Part of a small language model's weights.
Training: a variant of Muon for these matrices, 531M tokens, 8100 steps.
MLP neurons of a small language model. Each row is named by its layer, matrix (gate and up: input weights) and neuron, and shows model dimensions 144-335. Each number is 128 + 32 x the weight over its row's rms, rounded and kept within 0 to 255. Numbers have three digits each. A neuron's up and down rows have the sign that makes its largest values positive.
After each neuron's rows, "fires in" lists the words (lower case) most often at its 100 highest values on Wikipedia text that the model never trained on.

L5.gate220:179150152101132123142150133154183123129092119137118076159135135136083143108127157100126156087195135124160087136106118111114126133143149111136117128161131085112168121099133171119139077123095157106101189192111096169100167112156105152155084173149169095164061106114136123119124195118172072152167143164163166129135132103112162171122147163147119161182139182107219127123104179196105143117176171090128186146060142108098121100156071115120112131117150167126100150160143113123148123117098105085145133068140125136104145162142127071122112147103165186197210097087120105107132126086157098111
L5.up220:083119119192135094125121058131152091117148091123109121177107174131156122159130134179120146124139105088094166189117123095109130142113082132079124157105153007149126220196159147064120118120138078176125122070133155160129140130146129142054112207228131124158198136060096156112123163121114151097109127111142123095221131116140128166077156122121122145106134143159066107113156116111103148032129145171089101158093098141176101141145049109107128099179188147124137141181133117176198159078108162117104114120115155114134119128123106154183113117128104141194162145126140125096098081171114122102
fires in: "a", "one", "an", "any", "each", "the"

L5.gate317:221070092187060186089137133105137107155114128072138130103090171111156135138118131168138142139121205137118068103113130090081104152158086140091159187148127066138131126049132145178125052106090162092120188075124128105081132083150165084155142134174149112116141192135120164112129122167144165071104166129064195134136152124148100170133075137101119141104122093099156112144052127114086135133113182172111137087158057159164116104129178111100119118115092155079084116104092127123130091100107085115212190134155127118140143121107178138145109169151090139091124107112174095117134149109175102104
L5.up317:142111141157163070130142112100123105133112086033051101161149160101137044120125179124084157117171126090164131092140071110104124149165138124143126135126142092177193124115177110079116117149149187143171136148188076117110108133170096163132120164178161107149075103111075130131189081129115140126118083111101073112104230094176153125112118161134095155117106105123143136139066134093163151080128146133146153128159084210120154145149179129103101160120102127132124071152159044070110114173134157064117140137121082178129093142164126115072126067140109158124119100114140090145137153117136142130
fires in: "a", "or", "an"

L4.gate143:110126170092078173167155128220066099145147154159158084106107107172159145062094078124124210115120124139116099147080115127140149156112127125112096091141084110152142129126160096148122180164176063085087136131139166158117164145202136123092130167102162143145141093197143152149130180130103130131099098093171116116117090087103125116136135119161123091132148155130085164149110115086183188111154121194112177096142131084086085135137134093117152056126098147081071079107053108157086091131145155126145109163137100116089132099122166126149081131190116081126088112164153108104136130149195130099
L4.up143:112154084138161085104107138138068076128142149084134127121136094095156073087056155118087093123156105097180143142140124145141133122149165149130123118096126138079143099100167105071167199102153106123108138112127147142065174060119112113143141125077153132110152086029141132085112169094108123162148104094123153123067106105123148110162097111127160161070125104118178139174136153099115150120111154122157097104131155139129117133114135119117122076102099089143113127088116159056138184171183102122125117167158125117138074096169092111063159142182141151157101120144103101168108138121135142110
fires in: "new", "not", "population"

L7.gate819:104133130160107099154177119123144133118155105135139125082130090164118086110107177130099099157058176125113115119160170129137134122135135118090138148098100137148130111150185088161145135144129110100201163158118097130187127156134157138128097108125137175167160156156114104137113171166142133116127107129175124109035113098172127145097097166131234119131088123128096113094093129177194089108155168159130109145105148132137126100124136168144141104065108157045172145086151129152112171086161130084172137143084144125158117083144060044128094194123174093141145112092097192159143126097115134148
L7.up819:098177140162087158186136125130094136116154127144139106139149056063113134143141126085168100118098142137129151125122162098156086159150084118116132073149137102097180116115192152182156173074163129157155127075087089164129103165116117102181165132082068102111129127075131154121122170126127090123066177121176080127132076145146107110179160206104134135139157094111084149065129140123123099126170143115163140132147095101089141152073115100133169099149177178127110160068128124135142104137132089115088140151146124128032083177135130162150150116115173061076134148123121146139146147185070151137
fires in: "after", "and", "as", "by", "despite", "of"

L5.gate793:164108151074154116140116123177140126169137053123099125110098166091113116069155085168111114121139062142116086108137088157101146090129133126077057159141063116154210159138094140131158184118188091155111130083019133127111087172165092126150155119160094110045187189124156146129075111086136072132117132099124135185126109087130104134100077091145152172109141090100144123105150147143107131142126080188151134058093154151089151088116199099156085103086153126112128156098127149144142107159130145103149120121143101155106136124117130137114131063097071110114129134144107169116090100062131129125
L5.up793:117188142140121125113102117183125187174141092092126114148110097070103107089106132166151107107092117147195125206164113139134118171156094147127188176129146116149175134156122179134162213166119127183130093103080109124117176121118138062083104093128088081089170153104075112109100108155141171183128109092116143097152157088108123095179063114096138118138134137151163082130112115134139200122109129171166118121118151195162106077107075121170061115122082206119070052102135135134146128129137156135144110187089078090122080151196120118108144121158082142093139140136178170069125146157134159138
fires in: "season", "cup", "league", "tournament", "final"

L7.gate130:123147117086114155083154102110116113165091101144132122208069130172104135077144096129041175152168155133217109109097076112102165119114104115139136147110147118161122133055135121141141125131145135106082176069179114178137137131101185132150193181128143121181100143127144164131089109127115189096148066150163098102124107178124103097121101136099085131192102183161125139146107100115114160038180138105128140165137066120104113136172158155070138115109088069149071168213159144096137136139169158081152053153103102117114123137107126155124135150127182163126154140121140126127169138126106127137
L7.up130:090159112091126118187158123129125096108110143119088138093100139122090134107137167108082106142121092063079120122107171118169087234116123131151079155107108153130134155157173203109093133104144148210144134133150118145115178092080135142074123132155144148131146128132093207175101164136100141039125117159127169128107119095131150112133178195148149124103137096146134110174142107157132145102138113128112138174124157099131116155117193123086096151092108117116099159113162133104100129098173119164097236172164218106126115110132149050168121113149117166144129100099070108080157092072110126119
fires in: "the", "this", "new"

L3.gate932:138149127089095103184155099076105117175146126165030118118167102113136084045098060074154069058116104173172144096129094124151059124107111075093126103138159127119157176131179117047138106076123144129137174105093138146117110091098096115158207145134169100136118137096136136104086139114101110166141151075072143164126164122110155157174129110104122085144099171096127099130115159184101126147160161107145160138106134191087108163170102141132090132190107137110106148078168148137113105137117160166096140129183157131139103190138102097113157131148135128069129151148113135142151147093090120171
L3.up932:123175152137099104151139131126142112147127166141127126176185192116126130088176175158183139140075076124108118038160093115179132095100112082072135149071135143124091119110115088128165098128129073120134162086144158117118105123123157096161151127106137145102093186102123123125093095160093159088123110131071107158125133164131125140102142117096042108193137184059100098140063144134145183184096065133162130064154143161137121150152147125118160116153112127111110142090164135143131064156142127132157074155134142115094117141140131076135125099163102081138123186212162144102104159169099133127
fires in: "league", "cup", "tour", "games"

L7.gate628:139098127141053187105148103165110120120083166143142082140134189097145102134098139134129146158090182086150099144110136076139160182177107108105151170113108096168109075121134147052129160167121216082084106163100098143116164127127144120180103152100099122182155086082118104156095119147146143124092106124182186108121162166071088146072169115098097086106156129083098133146156110110108152093119116156158123066101245112146130081091102199115127131086085125145146103077156090108105129086157068106148106150137043076138067113128134119149113126125110158188123072111078181160098071150143140111
L7.up628:120138153147134083090119080119122093096132125134122147099157169071132094095118139163102128144176148103139084141126145129106138145167142107102136131120164108130086131060121150103077088138120102082149143188161124118143072147132108107079078123105088165136106128076107149154148158169154088128146107129075125121157119110112095148112127123121153109150176185160137151171157120112110217105169118107096109099167143092091140148094092186102125114095135121076152122080126161106076128100164109121061120130105030111058150086143118142168095140097102183049146079108061113110127092086124117117
fires in: "an"

L3.gate672:136064065151089123140113182183135142149159086108134105086128175067157130098138120103127096157107131101158148144186089122107150195073126161101151115132154164102138132097082118122142084167131104090089129117110105106101107154136080137087147122136126160123083110176115083187177180154196100118117121159115123159146103191144156068091107124136122119116149161135155130172158186142103113108166177128104095137188144172106139124190178144207132109157143172141137140154108137134090088074120128143162137116117158105131109126117149082107153141110160128203180111140115121162171135161113114105
L3.up672:122146154117072166123118130125114100176141107107127110144128079116109086150122111185185147100176118156126098174079173133181134211127104130133134160114175226129164169174104111159204150148130182168172115112190138145130126124196119129136134053110123174166143123110085169109107087090145106117102102102188121140176144134106090178163167101125136160134153134122123063179111126153157099144101124115135056073098177089103146074118060141110117096121136164116111178130104139125097133118081136153161142136172109119132187149093119085117162101120096113087142151110130106104105091155104077098
fires in: "part", "2021", "regiment", "2022", "2024", "2020"

L7.gate1156:144116098077152182129108208141110167162109104070136159098148169112078097141107095115135130135156089165123055148101131137108174142096097125110149086120102150103150092083086159127132102126136136129123142206128138130104158107164071128073140165076134128145141130124073098104100070120124069184093152148168148174103135122159140164168125141139056138123074189144110116163136124110157147095168142172089183127145153127141118156138092088101148117117074140150149097165116137114081114129106126162137119058176102114149127069139137136139114129130073154199187176121145141163132148148112118184
L7.up1156:107163137160164154148125127158149155144098144160109074085168116131111108074158093168108152106174137186048156160082074124118167100100187180089050068152124124130103109134101165113151127150179133119128103141138123131050097163175079145079126150118167117121150185109111108137123168100120092128164132143158165195098116118159120079144145162152160152101131171103126178156122144061110113106149125167176123058086111164160130124143157141161135141071140104131159114166111149145104120081092133137122154115182182143197156121151118089192103132109088117151141158116142174131121143167171131171
fires in: "population", "popular", "news", "reported", "similar", "newspaper"

L5.gate506:164092146161093165124112099152122135106109104143124118157099121128140123163123129126116079126142135142165103189122077126103159077117172100120182161137105161123124099115142168139142108134132060072082114134123152159138157137118151153130149193153131114164116090113173152119100172139121162165111165141098186118169120135124127168140152146148090157133091117076158178193133111078108164136109190202112192104143136149114106162123111100108171122159099109155108097133134088148151146120140104107132102140112108129083066116099137121120106159120146123109200094168095097137122185101107114121
L5.up506:125105177142133118157142153089113161125109120154149117180104097125104144124127140099040060098136146111139181178096162150117094141129109071139167111134073132139129098099161133121145082142084122102075140080083132146090155154104152168138134136091151099130096168184154086057094134112117156080188189126172152132104141126124151121087122166135071141154188090111091166177127133107148135195108195157149099096106182142138133149106149132197176183138135117198136093136152131156117130188146129072106091149181118183093120119124109134118085164126136080129154131074090167085120109084078127225
fires in: "to", "help", "helped"

L3.gate435:129129169124116169087096155123122117096113159119118143113081076117106099107103143208164193133114150117083131131116119125126152126112093135128101169142121204138102178186148083034124116068128109077198146142169090133124148127091194112108108090136145187152141093130160132103144156145127132119125158127096185127109129122163137164130123155157132136104072087197145098093156115114052144142135126140126151056122122206189095194175123094070110140069152124141091135136053117118189102142120112170146124159134116111105111152191084112136117128174088118085087142138089054150146160123214124133
L3.up435:141179176133106166152165139126167072079133165139105189094126162168095124113092183198125168154130214125127096118130161117129119171142099135122153162149119117133167076105104163105182070169133093126161145130149179102105094156068162082129124119139114137186089184147173139130162139150163068097142083174082162165153101120122095171146121113133166102091166115110108148052146119062111076170149122111176165150145127130150146080111118164163120163121139157071164111105114104130157110157143124144133081152181146164146063120178129190113128193088114134124134088133124049190104069144176160102
fires in: "german", "english", "greek", "french", "british", "germany"

L5.gate1107:156090150133120157123075164130172104120128131075072121124124115124155168133075170141161078122125141164152148174142158161143143160148160093137142096135151175093114158154114163134166145129124054111157067166131116152149158155139069108128162124106140166146155063055136094178147140113119152142167102061159108163143118123106114108151096114119123116123140077159080100115157169115173161129134175138103086192151137101119027123080194119135115088171147168111119134138085115138068172182108136128146141103147120165146153139157157005097100139134126106175165107068129167125128128157117194150
L5.up1107:174090116136057159115081110105098112143145025181094122098085120157089117142098105089187063187138155087115141126184186114083163119164157117141191140155100152132168113112071153145136164147113099158100148150135110218140142135086114132081110156128157066080178127122114155157136105158146170112142115137134103121093154173136121092144107154079162144155139101168087173203096087126153096189073153102083110170092124137111155104059120107133068163161129155162186120076127170127112138098131129162152165119126105117075140148123117145088101125108088123158159151079118184165109083097143119131
fires in: "has", "have", "had"

L4.gate510:152129161106103113124145125202150076102175176090106155118126120089148107142139130188166142185144160135086162137101098063123101127144158136128190143110133124147146124127139150114118100145148109126115165133113119121101086134109135170120110135123122151147170091107143143099150160093130066105154111148107144144190086058120099153068107169175117152136158163161166149125123098106080134173120162087134159119169118108085125131135089085106096114061108194169142176146126144149148170165085128118139157139153106053105094105133006151142093167177111115138137114137090175151144144126186152123
L4.up510:138207116124082159162159100168119098144093071081090176112082104158119089156153132125171120195133146141100185103070129151118174126163148160142085106113173156151091097111147069133189131111202132166198107172103143141099159137070162088127169145107129135096175104083095115142168132130092108111166130135141116175239054104104194146113122125162124099133116149117132142058147058130118127173058120089104172111076133136085089103120102151121110153128118120180122125089132133119154126109126151162062185112148103127102170146124121087137128125155139143107115130089074135181168131118181130193
fires in: "canadian", "french", "german", "english", "australian", "dutch"

L5.gate908:160081046108074149142141199142162120174122184147153114091093164088103179181100050060125147190152124165149108141131105164132149095167106134096076148150094135107120144138146094078084141122143133170194105160118161180164128140099094089211153118134093113031133179141104058075138119137151118157113135131109165176195137093119097135115106125097186122150153135154097132065168132111107155143136178116109143139124184132123119122177163095154135118135116119067099146137108167146164128083141108104171138124179145137132165128124078183109118103117178165117119124136183129142148161182154123096
L5.up908:141116115093085152072110119158105122117145142147127147076099168083074096091124140192163152099108107146150106121135147114155102081117150142141150128149147143081128149070147159139123115133094080101153146098150151129145139146109148099147133157126110167122102077132127109087143092070129144174133084144129084125096160140171116109107076093104108157093145138123135100131123135093129088153121122117142152137161106157145130120085133143107166140110099083129138131142103099173117130124049087138157167140046102114117103183153129051108156186129151161118124119115113081058182088114126111080
fires in: "was", "be", "been", "commonly", "written"

L7.gate846:186150131133146127142188070120113115173139152138140100145144131150120118124136121129091090121093089063134076174185151152142123127173191190132095168033081055155125180103130149166111119107131173133185114135102113088153125177130148119153117104151071162200114112170152097150128145112109122151123168139131094177177202172124132095113108202155095091093150141081114141133185090101074043132179131124173144142120141137176157127121177180090139078199096136102112133120159110108077136143094069131128125105110086155138149108140153142170100143106123088114097128138089136105122200091113110131
L7.up846:133132021091133132150100183089159090170119118110108130156093144101106072165099244134175126109128162133141188139115092093123177122113144109132025035132143166086139143140081139111162084127080154166182098079135123160091078123119094155093115111136163139129147127131158167136105145131067155137125051148118090115133091117147114153166148120146183107097140179098079127106054127109064096077165093169138108107119140106094132200097146101133107169119161180085141153115103103124144149133102181137143115199147159087151182126134128130186147149128104144106144139097075164105105174117148205094
fires in: "in"

L7.gate4:165157135137103086122111146127113141145183121110131106115130107098118110140117143125084110124113151131118129165151067141140133126071123158112093143146113094126201152114117117132151107129122164108093163111120081105085134135145178162097185112100129151137118165125133156106139129128096131128194073125152177168101148102131084096138173115176147108145118171066081144082109119121115096189128073116127130157123176241169093145111128128150127075090125170125072174166127135145115112164064118110087167178102156184158092126122102143064102118150156100082174132133088094143176138084108190150
L7.up4:117117169081107090114123168180092105186143142065110149137151081184100195139121103147214149166162136166162069135082126089099134124130129159152113118102145113142056138174134097175085120159128127136084101131100152184125076161132158123131188192111111149133107146166127116130106088140131080090146194131135120155130168141093123124109148152076139139150104066162142161129145111129148126071208090148122138128115140113109182140137162161079118055120147080168163095139151118159141100176135177115177144150139182109172131174133092112127109167123117144130151155099114131119112150124104082154
fires in: "2", "1", "fw", "3", "4", "0"

L7.gate1042:098154130077138106121150108166125141087167151120109111095149129097126131049106090128152059081200145146136092153083119157065146145147192140109112175076105076111173130192153138137130094135139098048123075088110118117161127083096113180155107108131115151164084116108118121156183104127116120075120135175133183133133136135053160181082070139159102124125092125103180151115135099105143165104217102084125113194092096177126164153154124125066153114092134143137092186176099132106150093184151144151153134088173050120156073135119120122140192119176105099102113108065157182150092124086099133164
L7.up1042:118136092075119130119130085081135125135149105096101123061114170081060100137127141179128117119148120173101129122112153179154239176088089106081114098149163129076115184172111144134133109098163134088147119076138126132144105176156134141194097091118153124132183160131114111164112088200104210099169123140082119122096159075096077099158091108095143056115157168133153105101083096132131109133101134114129144158110127061123118137096155130182146151174148160109152153128095134162135095128135112107065109064158186130146139143080107082128168126155106142139089095077170090080144108123147120104
fires in: "the", "was", "its"

L4.gate1041:177098159139182121139150109106145163119137146131174094100128134113151093103161073191112117162137115175207056134118088125099104149117128103084152132080105130133118117123109142128146134132140070110096159107113089074164109115064132116077128169138083165196150162144114070141112095100137105047134126112144107150143061132097112182133134159076134158120200117091138145089116099086123126145106087190127122152168136138170112103172160087080114160142151107148122161197133094091155118108143104167140093143118126058076117133168112078182183103173115148083117177141082178138117102167116163108
L4.up1041:075118126120090156078217155152132125101121177168119107117120118148138133107131131129140165094103121086132146139153113083149095160147157106130088185110141157086133194122127105135183109101145154135114183111187132183166117169099135105116112159133123120100135162059155122165125075144128132115089093143120115181170123129181090121147141120103105150102154152075140158135081057162163109193207144057134132162162140160128124086155118118120144162097124104095160049082111102128101093175129095107137122156167142127171169121120165121127128088180109134055192156091186159065133104110131125118
fires in: "a", "first", "an", "the", "second", "third"

L5.gate699:107096061159155188070108103162127141120122105173147179174058164124040114127162145120135158123154120067106153117118129155133114166117134134113147131123119164138146147168060124168087124134133108124119155113081123200049097109089146102109164150088092163106124130109160138149139104089101138144136127110087081148049128118093167101068145164167122112174138111154155108123161133137170085122162120069160093135129060119134082109166061123070133126131118113095073150159156127118112120170106144093155120123066151154099126117158108086114113089097153098168189168087123100106111132126149144136
L5.up699:139131110127118123168123126108096103143112082131078113166117153159074054112112084102111150086043152135142081177170062136151168113130176126131183088092036134164106180131132143128106122152164194146116087084139164148121145128174156119139156139105147148177090155125133163106111189117144096085145180139147105127152127156092132152139153146101158142156136077151139173104119105162127094100093074068060156127133177169126141118139178148134129125104131132133140180139126129124100178151124151149160142067139168085140166113087102135110111150157157125125153166149095123095110187114169106128
fires in: "this", "first", "second", "final", "other"

L5.gate77:189110125157071058124161130145151106134131090097150102135131115161095098163064135095134176084175078106119124146114113152164128121189133105121078100044121112127130133104209123094125076137123138109061156154079146148096135101128106134109116128154154134178121157146140122127135136078128145052122077081111151135114165152148087122128167093165133153165069105140127167131104126075176100152097161177073161070157133120170115121071116143109115118167149112091094132165139110140178147135128063144079156124167175172112141075138135128184079124160110129161135115143128120079172171110123151143
L5.up77:104165149120080165105105174085024147165178156152150143117138239132082106158139133140095012088191145122107140105157057123084114137170138116153136125115121171138186156155081080142218139120088116108095153134109118180146034158110142089129119101109104155117142133145163140145116136120120135079119106191139142166147147084119139171173152119104144074120157172115096137104087129117177143129145127159135038142130127116151124097092043118113080113157152161110104065090163207139090153128140117089127109075189070110144120106090131114144118129082095117125113144096157107114128105089153131133
fires in: "still", "to", "just", "into", "only", "of"

L5.gate484:127087157124133086151111071115109144137114120135110075167134120133128164176130120175165160147170176176123097135095130093139087159117150100171148112105080126152146157084108143118169100146232086129096177109182116122142124143068103142099105147109097160090110123120101101155164180144117159144156110090110113115151144117069141078138147096096116202135143095099161183103169112125157099166176109145114176147168155099135120124134101093109118179153126158116102099142130106148080137127122122059153108128137052147187129147108136117118102074093101076157230147194142132144125177142171118116
L5.up484:131145163100108027094152138084079121157119163127108092154117099160130135129122151120083123114169104113133109178140111077165106134098154177089129098177051148103128088124115211133148082098142163130061100108158158171132140206130091093097130176189081145127103157133143097118076149093154126131121176162127170180123133163090132115138181113096150131157111130124096138132110200105165144091108094165141143127158129093156090082141131217151155090186167112118076164173118133168095138145109166101147179045214146133144065142090165160104110163138163100150158130166156179142162140110083108112
fires in: "this", "population", "promotion", "result", "popular", "location"

L5.gate114:213120110128169134133159067087141161127143107036118131133096107134138159132060151087119129142152110141110096189099175191145107135134124124086101093149165113100138091161087140111120179163158052096114107178103145123097109117151190165084193147062145150154117126078097151070082068099163160162149041123101145089120074136085148113125120113105085147157087162180129144133145152095153192158126091123101120136208116074138115166099108135126103102133061115101096156190147143091078141156105174115123134088161111109176093145148168159108119152132124107183131146103160136110096163108104152125
L5.up114:200164140109124159075122134125171120176107140113149126122094147148136144105088186145092067095199096136117143205137100149176090140111116117098097145111123209142131166177086096113151188139167120115090062174109116081144123117078237124110095109140107161121083205077141199055097147122094112155154166071114131140146139106133111125166114165175180085066114133168115130150128105185115132104051125086147113108145093139097105128100080151072168099192122108188086140175167134110134094161155167132151162063120108124172137115121124176115094117100106140120138124138121100130086128135145166073
fires in: "and", "at", "or", "in"

L3.gate337:088184131107152095145154166159108098165150102085109121110132120052211078094119133130073162082182133085147080122147118096116138135104133163160125162146150127122158137146110101094154155167122125136126110124157110138133097137114130110122160119159163095040139075149139140071138094173166126091141135123104176089087139097101162064160153083083173058133130139057163115131136131113119050189118131142119090180089140144187150128209131130137154146083111134100133141109059110108188149118150128121151131092146063136160106202102080091149137123110155115094116073126108123119107131095099140132
L3.up337:142127158146124116170098077157141111120100161121071102092079126148125148095170158075139115123118097142132164100154116121124121086055103141133129091133141154111118095120213119128126208102090173120189065135134123144158140134087129139129092110109075084164078158077134114151092162150113124115122109103151113109186150066086103182108192065116188092119164086106143116160072149099187153093096082106104141137145129174185170155129088178131024140142107123132061157075127148101166138150153155140198184155139159086161114170085131193159121118182101149151107149096098171152183135097080114126
fires in: "goals", "reception", "medal", "circuit", "games"

L7.gate719:111108068118074120121147090173119156107156139148134116068118091110118130206182106139135140160197100143130157150141151171138114107095137150074098118176170094117129131102192108138116117166166125178147111118143081151144070172127142080114065128081138094098113121150162118136103149073110123147142054169119142104159081159077072129120118146149142145133234084092092152163159120175140085085122107106130111117138106129081084056133118127110102112146083109114157110106154100115124154099132108112166119121099109176110166155104180115135134179115144110159149026091121146123165132097183155062
L7.up719:167111154131151122157171090169113152181114170138102157128090147123100141127160040126074060035157102136082113123117148169104084113112170116102103091132134056169133119172080128095097082089140127132133156145072166105132145118147108107128084126114121124058137097096143064111153089068122118128133129076105104108086097154141155139193117169106224106157159104104133121166093154109097149106141121036112139126119175087120116114123172070119111107213065158139105175104138113112095071142130125092143147153094088187149133083101132130128171116075101170118171119121118111086148128092133066073
fires in: "as", "was", "were", "be", "when", "if"

L4.gate645:093136168154133110154123147131135065102161113181081150135129147114113184119096152133105137106159103093084060098111137163117158088107145065112102119098132154135135128095132160146084119112172074133155108211111125099219154160200087132138088182137108145136072126192192119159075147094121160148117165168105073141121105145176070110134158121100056110115076058079127109109090167197112134168175153120127102105130096174163155101159094133117098127128151138113132135109098110150105167111136161130129123167148180085130106119132212144139116176100148100184090132136106163145065255136135104134
L4.up645:066131136102125138143116091091135128115150143104098115124164107133160084175122077168151169148148126099175118149094099108093095170088224157151129135088185149192157132067157169128141062194109140086083116079092120148139107126166077144181220159140076115141170141140126152107069176192147112133086118104083085101121125163117119135127105124144102097104118116141116188127121164147115180086174141164092118115105129172115139118113105139087186126218127166145127125184160133163185095160102178138113142170083185071164126129124200128117131169135112144131093145086065133119074150126131111141
fires in: "in", "on", "building", "at", "town"

L3.gate1003:068150109106158183132143179141132140160152168141166137140166146117099130119151138120072144137131105059157157132137144121130131159129115134129118103107097132177154082100158104108140133149136093065184178076082111136098154113124114110075133093165155117139177129110130172101186130158104121148110068150108190115095170144108156113131084051106117104083128122183127125130112134121158137251130124131072125119132187178160141089087077171105146166113087190119060144172103094145119133120180095148160112070104152130143164111167147128090164156084120128126159136160104211121093119088163197139
L3.up1003:090112202162120120166167173085158149105127113089186077129095133133079102152107165149090087132170168133089131143117114175062136093128125136136079135152081156179160085116166150061134113094130125146144127157125151112148082127135139127114158117133122156137134140119073182138146100164110089136111173139108097137143042128152128159122160127148131215104139117141118146112137149112143063046119147092148156170104124211109137087124124155114085123128104141122178095105133137105087171135109116081113084129153062133154114141119095129098112111179164153173065150113155153112151075057080149125
fires in: "october", "august", "november", "december", "february", "may"

L7.gate304:154141175071030170121146137135074157152140110100117145071112184103093100141110154100126120215185152107133131187125115119088120055115172124128105109132169165114190132136143086125121122129119156149156093111155104115087106101141149099180133191093134166126068160132117134170079099121129127093171143142144104122119065143063124151150131156189115116075114136150126123127077130136140129134144122193091093141118163155127069145068193160127099123145039206077132141193122152094166167115141111133123162117211145092128103147159115031098199124155137119103069123115135163168109152141114145156
L7.up304:067088139094113127144121150133160125116101113110173115152138081160184157151129117112097155137163097114135139113117186124124116135170104061119137122091120124105072136133152169179185101123169157084140122095155126098160138105104099165098108099171142065100186115181186135108075095114097181129084120169125160145124114099142133143154089152148104136171167143175098110150118099157087113139139172104113124146118197126144125138158148068110186162171156121132130143109105118155144087127196117108098188146137114121104104132121100166086148101168138096106160097118196087072147162109104128135
fires in: "of", "in", "after", "to", "for", "while"

L5.gate341:166135157144104107177170147231146062126152121093135104070147154077170117122110113119156111118114121148114161143115154125174131108185117104122177150126120087135099104096138111170181090128136110122161170125071042160223122152162098097156117095079107184109150132178173125150149108123157109063118209082118082131081057173159151148114083143148128045139149094131108091085091172137145100092128157131081117178155175135110134102132184113132143087084119143105172076173139146118077083152151086132081095170099149069150119173151084146115135098126117075135122114094145158132138106102180139130
L5.up341:109070152159176100122068151130143098123101095150139121147110219143113098091133139099111121155153173088079135079093139130100062189171135146128135099133130152112074150083119166122168196159161140040153115112170093123161141172113152129074089066129145066129112163073191106099125175173132090188159147127119129089089126161156115141124141150191134143123090105157087122139149134142165171112156174142138087143163144121159102132178135112155089143132139167068098129134066127121073159132203082094095128015137134115118101113133152087165125163085116139134095109121185162124171118187094073095
fires in: "and", "after", "of", "while", "for", "began"

L3.gate847:128121118155102119128145100126095153147180103163044132157053126075146136203184187156090084130138136163150159106192187132153173149114133049090103155179114156106120077158169128152102062112105106100109148118131146112113103111133081140152137153154069075119093150146128112095119106080135096109070151022106145098156134123160155112146120101131171137100154181166165122192094112102105106111140180131148127128119151139063096126130114138128170169137128132151136140077118172000131125132135119137121110126113122133127119175119137140095107203149127134122053195183076094140121139102108143103
L3.up847:120127179171138141136149161076118088116126082166112176172124073056156126200151099110138112100123149165156153106158167138135156141129134061102128073148093153094135165163121130202125122138138094079132083114105107158101128138186111078159175192161120148118055126149179134115109177098166086130104157079125125108148168085163150124126127111152146057114136123133184140162138130145072140111176179087176139151107131121126112107118096152120104127164161177141143135103189128059160155150163129125076089146118141144106115161088205169125116155148144205112067161101082099164167109152098089125
fires in: "1", "2021", "2011", "2001", "31"

L7.gate675:135160131155176144075133148156139100079158175029120164102102147071138103107162119135059141095118115118111162135092189126124183113140121126081115127143113115090120216097119113118162123152160082083075216144118102063139093146143122132103118106176111095183174127114176147163151143149145107099122158159123111079136178112121121135117111131142227135100139125145051148151087142169145167086058156113168129113073124071103138168087120070116159107100244114074119145160143112134119130115208169118122114135054123113147080134154094094153084088104141165126160140118155125128112112135143145123
L7.up675:160060135169098108172126140165100160166151063128118152159175115128125179179153087106105093110155126107142149127183132177159141106173115162106149115089113076145197117140126171083107144144113114165090099152156103102122131138072102135123143090146121093134077151153119094101111156115161174128136205113140138110111125121118153145093063172138097140194135086098109105100183094118148100146166163110159141193097120104128160079126132106135187194076092167132135140094124119092103091170109075115102176035155108196109097125153135078136111121099105144129096106109159148132175139154101112120
fires in: "and", "or", "by", "as", "than"

L3.gate3:162147165148144132108143152160147083111103121123152156121176100105167162116166124147188105151125142162192198146133191182165157148129120139165196105171155144159089188148139157118124170097120100154132134173163116164154205157141126102100115117124104159140212112147088173123131132132159171161135191133143094178152109130114092069084124131097119073133128107118096149083133129108139132101115109163130136138058076113159078045098103112155143110133099115115155150149119151158115164129126117132109104161106038089205130141141128121157115139099102081080157136108109098128128168079127161133
L3.up3:179124120100124183073093116187153104127196114066141144144147132037148134153132117105164070127140126203138147096154181109162121144131150157140154089101159155135138130146124148078184163084133157157105119090229106127128116180132066141133153083055122126136167167135149146151120121112153114104183141154182076179096141189121064155110062098104149112119114152115088160157154118138077143155099113124162124124120095107167089149105070138161156071119066129094187092120133134096113119125143140122130080125165177143144156098104110072156133136074091125102170131096141129083114144071135142212
fires in: "had", "has", "have", "with"